Weights of a small GPT-style language model, trained from scratch on English Wikipedia.
Architecture: RMSNorm before each block, rotary positions, no biases in attention or MLP, normalized queries and keys, capped logits.
Training: 374M tokens, 11423 steps.
MLP neurons of a small language model. Each row is named by its layer, matrix (up: input weights) and neuron, and shows model dimensions 181-276. Each number is 128 + 24 x the weight over its row's rms, rounded and kept within 0 to 255. Numbers have three digits each.
A block is one neuron, or neurons of one layer that tend to fire together. After each block is what it responds to, as a language model described it from the Wikipedia text at the highest values.

L4.up418:142131131130157169157117131109116164127152151115120117133150099128189097130129159158139149133146160116142163177163135146122074146110139150103121097096127095131108153104134121102123122130100134142147148143139137151142146109116196121155117073133146160102131146136135171162136117131109114136
L4.up784:123135133106126144169129161088145113114102098137092123137098163091138110123106153141147144102141105092075134123092116129113154101136132117132105104151136074136119180104149127115094129161129119111160126164136114090139092125145145135113134135121143164124110102097130145130158114124110187164
L4.up903:120120129091125119134085106152138145125148125094080123100155187090144109131140171143148137126158117133092100127085139130051099118087122133102137170150131084093128163134136168103163126098149101110133077124102115163180134108153116108099124161153126117117169150140127084120105122156150139129
L4.up1740:139114172107124138116133102084160124126119149115121104132095090129146101131130179148176125119152099109165174136171121151122124155071104110130130132161113107145151129132127172106071097111150067111062079181067119128137114127125112134147145132132139121124121100137151121097165096125151148123
Compound-joining hyphen

L4.up730:136158104119140098143145154119108202128138129097146105127151149134108108109118123093115138102131137128092142134098162096110123145085185162150146136149121122102160112093138134140142104110095083074092107103122138085159159166123158075124129164128138139156142128153116155164162129111118099142
L4.up895:103119138166121116175132075158120203115119158132128124179115147145168139126104125154099094167087158155153120152127141113110132111091108133137143130114146139161131129118141129116115180154125123106149133138135120173140154166080127124118165142119136112109136111150140087100088137160129102133
L4.up2276:165122137150135140121128123128113123106134114116126160122134153112139118087104122117114137130122130147127122139077114108132141124133145085119150133163096139104118125137089170114139114107151090097123167119134173114127128128135136085086116130116093147167143083115124135172118151129122128133
L4.up2278:133104174103092087137098179129146145100154113149144141115111164103130132135118151157133131084130101158086131147088119134162148085113133136155094112122091126113094128182166123131116101087113119099157111162108116139183092122150107079145092156142118095091106126103127187132131104148158100112
Before-a-number slots

L6.up942:148109123148135128138133174109099133120151110115127106161140137123172117128168109079182088134114101095094141146142156131114131118150132133123145104133127126161079146122142129089126144093160089141098132126135123120130141118095111185139138125172103143133114154070152061110118091150121191130
L6.up1197:098105133154164126129158125085105173100120080136137106135130149153122102144150157137125129079100104159133153139094125113147091115099139117107198129143098178101126113110155120094155125119127108151159110140095121083155126140122114115128111121153119084121120120145177125162124138097131126098
L6.up1266:134116130165125108097127141107116116128138085194156114160109104140134151119141109119128128111135136109146127163127123115114104139092139126145136126118098153156154136124115156150116134087126110184184115128162101111146133124108114132128099135132088129122087109141142107093120117174117140131
L6.up2559:175109141142094142100180177096108138127108086112122170134135141079071121157122147143127115034130126095088135077180139114168093163102128122111112100114122099139102142137141127109166162177147111117164130138102097097100169113109104175122152161184113129106148109150152081084165095134135155142
Relational words before objects

L4.up86:127136122115144178147142140143145117078146121109172139148145126120099147131116154096092142143145102102117132111101109091105163140107136110123101128147149158146097081148088165135127119102138128133128121109090141130106149148077110135097154159124122110179127120084132137136166124090138109140
L4.up310:120115154142121146119159099126133138120122119158171160127137121144108109091140166112179125095102162135142129160113106131096157121125107155130126151120132146100149123110134147127160142091191123158130134105118111095119171112152141143082138138149136159099082095189109107126130141134133120112
L4.up362:125115101147073123098145128101122087127153086123172102130136132141134108134161134125099111133150100128155110105122079112090109134095115146129109098118101147102121109103153152142154144083133112125176121106103126090109102091137090145133091169129119088116127117153136119103117108131158099111
L4.up1912:147102119187130125103154107129132126124184138144146132137078110160153118120167112134119152138155096110130121170097133130148119121105079127156096098102116118117079111147109113111142113088155165131085117122148127127093100122137111139107116133121100125137111104124128149111117147112169125081
Main predicate verbs

L6.up144:123119105166133114099171152084092182136137109139155136119106082136124128113128184175120125107124111137140105096139100126115125121165139140148143146103127144116114164113127138147164113117178115117161160139149127161141092091133133141162094153122117082139127134165159173155100143119114169097
L6.up311:135066131127172120141123087115144134115140133102081098140142151119160102126153142139078110107137128090162109138159104155130135169159123132112158116101133121102117172136138157114091093152138055161114161124129121144132142120110141105134130177150101116102106094149156144144098107126161118113
L6.up1246:144177141150118107155123105141144111120139131161111146133112079108135111088123132128145118133080114134131170119113122138120132124176094141114157126143138122125127163118090122158117091131127126122094153158159190081122108112147184117108128128174089112140128156162149141130104115130164122138
L6.up2502:101130096073164139147182124111125160094165109120058123164138176161174129134166145144120097146146095124155171134134081098110177127129133139102121091132155118138177129108071131115106151107157109134097119122113122090129141102059163115150117163108147114119123099086112139108092112141160089123
Before an upcoming number

L2.up466:109106137112149170140043094149135136124110164090100110117133153135171129106084171108158101117170139103100127115125134143089131113130092087094140155112117113140086108108114125115134143144159105110139109131110153124103174130124155100077128133150125121163144168157076091132139135142121103144
Hyphen joining compounds

L6.up1008:148144175116153079089143133156139081122162119105123100097146112084122108096153132150124117123163157179124110165126146129186128168109121080110122136136106143116099137185174115172131093137105117116137136099128148136125127095097117147113102099158113147108126133161130161089142144113118140170
L6.up2253:153156111110162097101142168102119115129127138145123145116135098136156102119133162116126135130111168130156093141113132157091147134155139102110152117133121116144176169132152108068149144106102125174122155136093116149131172113129122159116088143118124114119153143160110095110131144142127133107
L6.up2254:122144147184148148152124159125163138121125118165115087165156150149132145112105146091141107124124106181150041129087110150125127113146118157131130092136156114112100160116087144145146114137104127102103116131126140132119110110178119095120111123151114151102102087179185154141128112171126119127
L6.up2568:118116074116105121111106134124130141156143136117117120160124098136111112168156163093138149167102146109138114132140104116140137114146182129129129120099082136125132151090129132164092135136129128165140124106111102143132105119080156122157142111147171150187108155106111122114130141126144157068
Compound-word hyphens

L2.up311:142118174125161118108123123075136151066137130134099121115119104137115099159159169102115087162103136107115126078140121144115135111111074142103070097131112123127160179117140123086176106134168143133103148104082093130113095086137173161155135122090116094121140160137122124134139110150124134105
Table cell separator after numbers

L2.up2067:112098103142106125127141167090115135166122120178167161175121138175101156147156088145080187146146139098146119134141122156170154153074152107120113144144115131152146107089163140148137129124077139134152104110128089154119167098148148130136152154111141135116121131122155136080103139128097140121
Object-taking prepositions and verbs